config = dict(
    d_model=640,
    n_kv_head=10,
    norm_place='out',
    attn_scale=0.125,
    tie_embeddings=False,
    init_std_qkv=0.0208,
    init_std_up=0.0208,
    optimizer='muon_variant',
    lr_head=0.00459,
    warmup_steps=0,
    seq_len=512,
    steps=6769,
)
MLP neurons of a small language model. Each row is named by its layer, matrix (gate and up: input weights; down: output weights) and neuron, and shows model dimensions 48-111. Each number is 128 + 32 x the weight over its row's rms, rounded and kept within 0 to 255. A neuron's up and down rows have the sign that makes its largest values positive.
After each neuron's rows is what it responds to, as a language model described it from the Wikipedia text at the highest values.

L4.gate296 [112 136  74  97 109 132  99 106  97  55 135 103  56  76  98 110 153 137 128 165 157 180 157  79 176 144 162 150 172 117 116 164 189 117 103  89 121  90  67  87  69 138  85 174  83  62 115 212 113 137 120 100  72 194 155 137 139 104 144 118 110 108 127 130]
L4.up296 [ 95 139 166  74  91 150  84 145 114 117 116 147 191 148 130  95 207  77 143 130 153 147  93  91 147  79 103 162 137 152 162 146 151  76 145 118 114 146 164 131 107 127 111  58 101  81 172 148 141 159  90 138 118 124 167 140 193 147  97  95 110  60 171 106]
L4.down296 [107 164 113 104 182  73 121  83 155 119 129 178 142 114 147 141 128 135 155 107 150 162 157 160 113  85  98 139 161 153 112 118 118  91 117 142 145 176 182 175 119 150 133 145  97 150 130 115 123 135  92 111 151 128 127 131  84 146 165 121 118 172 176  93]
Word-initial letter fragments

L5.gate1257 [169 110  79 151 146 160  74 154 104 161 105  83 154  95 147 150 113 122 144 124 140 151 167 178 143 109 122 228  99 140 133 138  83  96 153 191 168 131 112 116  94 151 110 158 106  81 142  68 121 137 137 158 155 144 146  79 125 150  91 145 161 134 156 112]
L5.up1257 [ 82 147  95 155 161 159 163  88 182 161 119 140 166 128 116 140 146 160 113 133 142 181 133  69 104 144 163 147 100 117  93 146 161 149 207 133 132 131  61 112 113  63 103 145 108 143 114 149  79 166 123 136 144 151 130  71 128 140 139 120 109  82 117 129]
L5.down1257 [126 101 162 156 112 100 170 124 163 103 124  98 135  97 149 141 198 157 118 122 157  99 135 127 114  87 132 130 149 175 107 135 148  85  98 146 168 183 140  80 140 148 126 118 146 119 118 133 167 108 137 146 148  81 150  94 174 194 166 124 134 144 125 111]
Pre-verb slot filler

L5.gate1699 [ 55 105  71  95 136 108 112 127  88 149 174 167 114 165 149 179 153 128 165 123 105 126 176 151 190 104 131 150 134 155 118 137 112 132 147 137  62 127 151 166 102  98 142 124 148 120 133 143 125 131  94 113 151 116 107  99 138 109 104 164  88 132 100 146]
L5.up1699 [132  82  86 120 100  89 159 139 147  84 150  76 128 122 185 125 124 124 162 103 169  97 120 138 130 156 160 102 142 115 145 110 127 143 178 117 132 133  86 105 105 119 128 161 127 148 107  90 108 110 171 152 110 118 104 119 122 157 123  89 125 100  88 124]
L5.down1699 [125 111 143 124 144 139 130 203 150 126 105 193 120 134  88  94 133 124 170  85 100 143  71  73 152 197 197 146 109  99 115 110 137  50 147 122  73 128 117 100 216 108 175 174 182 177 142 167 109 120 142 123 110 149  92 108  90 151 103  83 146 124 126 119]
Decade digits, proper-name fragments

L4.gate1059 [131 119 138 145  80  74 149 136 104 119  86 119  96 164 100 134 115 184 127 120 163  76 159 136 128 161 115 137 133  95 155 134 161 111  84 146 193 119 108 155 135  95 114 164 104 158 107  46 170  93 180 107 119 183 154 108 173  81  71 120 144 108 161 172]
L4.up1059 [126 109  97 135 115 179 130 131 109 117 136 137 132  65  76 110 114 127 108 157  79  98 127 112 163  85 163 139 105 107  94 130 133 164  93 101 115 122 156  79 118  59 165 234 174 149 191 139 155 115 154  84 139 121 123 106 122  63 150  97 164 119 112 105]
L4.down1059 [110 132 131 130 104 107 150 159 109  96 129 111 105 131 124  65 157 185 133  53 158 109 179 166 124 177 101 208 139  64 125 109 158 193 118 123 103 108 114  49 129  62 182 121 145 141 149 126 179 153 141 129 103 166 129 173 140 135  95  75 133 132 157 163]
Domain adjectives before nouns

L2.gate32 [173  87  76 119  84 126  87 121 145 101 146 186 159 134  96 160 119 128  67 122 166  83 119  83 219 152 120 158 139  93 144 154 124 101 121  98 176 153 145 142 173  97 163  70  81 133 122 133 135  95 121 163 111 144 131  84 151 105 151 178 110 117 119 159]
L2.up32 [123 123 176 115 170 112 139 115 147  81 153 145  92 120 117  92 152 149 110  95 158 125 162  94  90 141  94 156 134 180 118  96 158 146 154  91 159  68 121 175 182 185 146 166 127 142 120 129 101 147 146 101 104 168 169 113 158 105 157 151  99  79 192 151]
L2.down32 [144 119 130 104 171 126  67 105 144 125 182 143 137 109 115 134 125 190 117  87 110 107 106 114 100 121  97 137 118 158 137  96 193  78  82 114 161  89 193 138 123 144 151 113 141 153 109 117 146 151 160 101 106 127 147 104  97  93 137 143 168 151 117 162]
Start of multiword names

L2.gate505 [143 164 159 149  88  91 142 125 160 125 197 135 134 172 180 126  96 180 153 144 118 103 178 210 124 159 125 116 178  97 112 101 119 146  99 105  89 127  98 151 102 128 123 139 217  87  68 156 124  91 119 162 169 105 121 197 142  62 117 125 122 124 179 135]
L2.up505 [142 104 109 111 148 104 143 100 123 142  99 110 138 139  96 122 123 170 166 127 155 115 143 109 155 142 182 183  96 145 103 152 143 113 114 113 129 107  55 115 146 103 136  91 122 215 142 125 116 127 139 106 112 149  68  97 121 209 106 124 188 127 131 157]
L2.down505 [111  99 115 114 148 142  80 167 118 140  96 120 155 124 113 148  77 148 172  85 139 119 121  91 165 122 156 150 122  66  51 169 150  60  72 188  98 141 123 110 156 104 149 174 168 156 201  66 135  90 140 132 100 152 106 146 127 115  89 131 118 139 174 168]
Noun-phrase head words

L2.gate716 [163 120 152 116  99  93 135 117  99 140 154 147 122 176 115 153 165  33 115  95 109 166 154 137 134  86  92 162 143 134 121 127 178  59 133 133 104 151 120 142  79 112 171  95 170 162 113 146 132  83 173 140 142 164  65 116 148 139  55 118 128 108 156  92]
L2.up716 [120 119  92 113 144  95  90 129  87 159  98 165  84 115 154 211 101  86 119  73 129 100 146 132 167 125 146 104 127 161 210 110 129 188 170 117 151 129 158 134  87 122 167 145 135  88 125 115 112 122 126 164 115 115 173 129  90 134  95 129 109 185 114 146]
L2.down716 [150 120  87 159 146 173 140 109 156  74  66 160 129 120 153 118 137 152  72 151 176 135 147 139 105  73 111 118 164  86 135 157 136 137  83 133  96 153 122 133 130 148 165 106 139 140  89 171 142  99 185 169 139 142 110 141 118 113 151 139 147 109 151 148]
Verb after a subject

L4.gate341 [129 152 124 116 160  85 104 202 119 113 148 152 103 185 140 126 151 176  98 146 124 110 120 149 156 112 115 161 117 135 167 162 183 113 156 138 141 141 153 119 120 112 144 154 184 128 183 184 138 155 165 103 154 171 113 179 139 101 140 177 107  66 103 132]
L4.up341 [150  83 115  89 174 130 166 119  60 203 150 124 164 114 117 158 178 110 137 145 141 133  53 141 139  93 141 141  96 157 103 111 104 168 138 110 116  96 149 101 126 104 192 192  78 152 103 140  63 147 124 176 131 130 120 110 118 124 134 182 206 126  91 167]
L4.down341 [116 105 112 164  71 140 146  61 125 114 102 110 134  84 138  71 165 136 152 141  78 181 116  74 144 118 144  97 155  91 128 100  87 160 176 173 145 128 161 144 138  71  93 134  80 169 133 134 153 168  68 168 103  96 194 101 121 133 156 121 130 166 122  48]
Start of multi-word names

L2.gate1242 [163 113 115 152 143  32  97 133 104 123 126  76 198 132 105 141 174 133 132 106 144 165 192 115  99 156 145 153 196 133 149 159 184 165 140 152 136 110 149 116  75 127 177 120 154 155 104 135 135  75 179 129 166 135  53 167 100 151 110  76  99 114 162 165]
L2.up1242 [118  87 151 133 112 129 125 160 106 133 122 122  99 145  86 154 132  70  99 122 127 130  72  84 146 103 119 122 129  64 124  97 126 158 125 177 176 118  98  76 106 147 157 136 141 104 136 124 100 117 153  96 122 136  82 105 160 169 174 208 188 107  94 166]
L2.down1242 [ 46 200 105  59 123  73  97 148 117 115 192  69  78 120 149 101 114 128 123 121 133 117 120 112 161 157 100 181 196 132 175 112  89 132 101  88 169 133 172 183 167 155  51 118 134 155 199 158 119  97 117 142 117  99 105  61 124 139 121 132 156 132 156 153]
Word after "the"

L4.gate128 [ 98 118 138 140  56 135 180 119 187 167  96  68 117 154  72 141  97 105 136  97 157 132 112 158  99 152 131 147 130  99 118 147 126 118 119 119  96 131 158 149 154 127 157 120 122 110 128 131  85 131 137 145 127  89 142 117 107 129  56 145 119 114 152 165]
L4.up128 [135 134  81  95 121 128 101 170 139 121 193 115 113 133 111  94 149 118  95 105 103  80  52 140 136 137 119 161 114 179  80  99 108 117  81 111 172 134 160  91 143  91 180 135 127 162 160 135 152 123 107 133 139 127  89  96 129  71 190  96 101 126 140 145]
L4.down128 [139 119 110 140 112 122 131 134 137  90 107  84 159 190 110  75 121 123 138 140 163  86 107 115 126 149  94 135 147 106  87 114 121  98 126 114 152 165 163 174 105 106  93 109 114 182 101 138 111 116 218 129  95 115 132 127 126 132 174 120  87 105  78 173]
Colour words opening names

L2.gate1547 [162  90 167 176 102 115 149 115 174 123 112 150  77 158 126 115 172  96 116 103 159 142 123 154  70  70 152 163 149 150 121 142 129  59 118 124  60 145 143 115  99  87 107 178  75 147 157 165 130 150 137 110 118 106  80 147 189  99  86 123 136 153 158  81]
L2.up1547 [ 69 143 156  57 116  86 124  89 189  50 143 181  58 149 178  39 117  89 169 150  99 116 105  99 138 109 169 109 145 132  94 171 119 127  89 133 125 112 175 153  77 133 137 112 109 137 108 201  97  95 150  90 151  98  94 144 132 111 111 168 193 130  99 144]
L2.down1547 [133 120 192 115 123 104 119 167 155 151 167  98 125 212 146  94  92 103 133 163 142 138 158  90  66 136 189 145  53 124 102 114 104 159  85 162  66  60 154 185 151  84 103 127 109  42 141 143 127 153  89 121 130 124 142 161  98 136 130 149 181 115  75 124]
Word-initial fragment pieces

L5.gate436 [108 115 122 142 130 110 169 128  88 145 168 152 148 145 196 146  89 185 189 183 203 141 129 132 146 122  98 124 164 199  98 148 118  85  59 133  78  78 141 132 117 139 129 131 190 109 169 148 129 126  89  98 137 122 139 127 199 163  90 124 121 146 160 140]
L5.up436 [121 149 127 104 139 141 147 153 170  71 149 121 130 132 108 111 194 107 148 173 111  60 127 138  86  68 130  74  81 158 142 157 125  83 101  93  82 103  90 127  76 124 166 121  98 125 178 146  92 105 114 136 134 128  92 133 113 109  96 135 109 162 138 160]
L5.down436 [ 82  76 105 149  74 119  86 138 143  90 143  62 127 141 105 135 149 164  84 111 182  92 199 155 134 106  90 129 135 100 108 132 126 203 112 152 127 148 175 135 159 159 146 134 141 139 108 131 136  93 159 132 105 146 131 103 172  90  88 105  62 164 162  62]
Domain-classifying adjectives

L4.gate1649 [187 139 105 104 142 101 119 108 112 127 102 110 123 101 157 107 118 101  79  96 107 118 105 149 132 183  90 161 167 153 172 159 166 148 178 153  73  89 114 152  99 163 131  83 152 137 184 103  91 155 179 151  76  64 164 138 161 146  63 141 127 132 176 109]
L4.up1649 [154 114 130 126 151 123  97 143  82 161  79 140  71 108  90  94 164 137 126 124 124 106 102 145 135 117 138 161 154  83 185 116 144 120 201 116 128 128  89 126 128 248 147 111 143  91 112 184 125  66 146  82 149 132 143  74 126 154  56 130 175 106 133  88]
L4.down1649 [118 112  71 113 137  84 155 175  95 202 108 115 130  91 123 142 152  84 118 149 190  91 149 190 160 130 140 150 154 150 106  83 139  90 148 153 116 143  66 162 190 135 141 112 109 100 161 120 134 146 134 158 107 103 123  79 138 115 124 131 117 137 128 168]
Reporting and speech verbs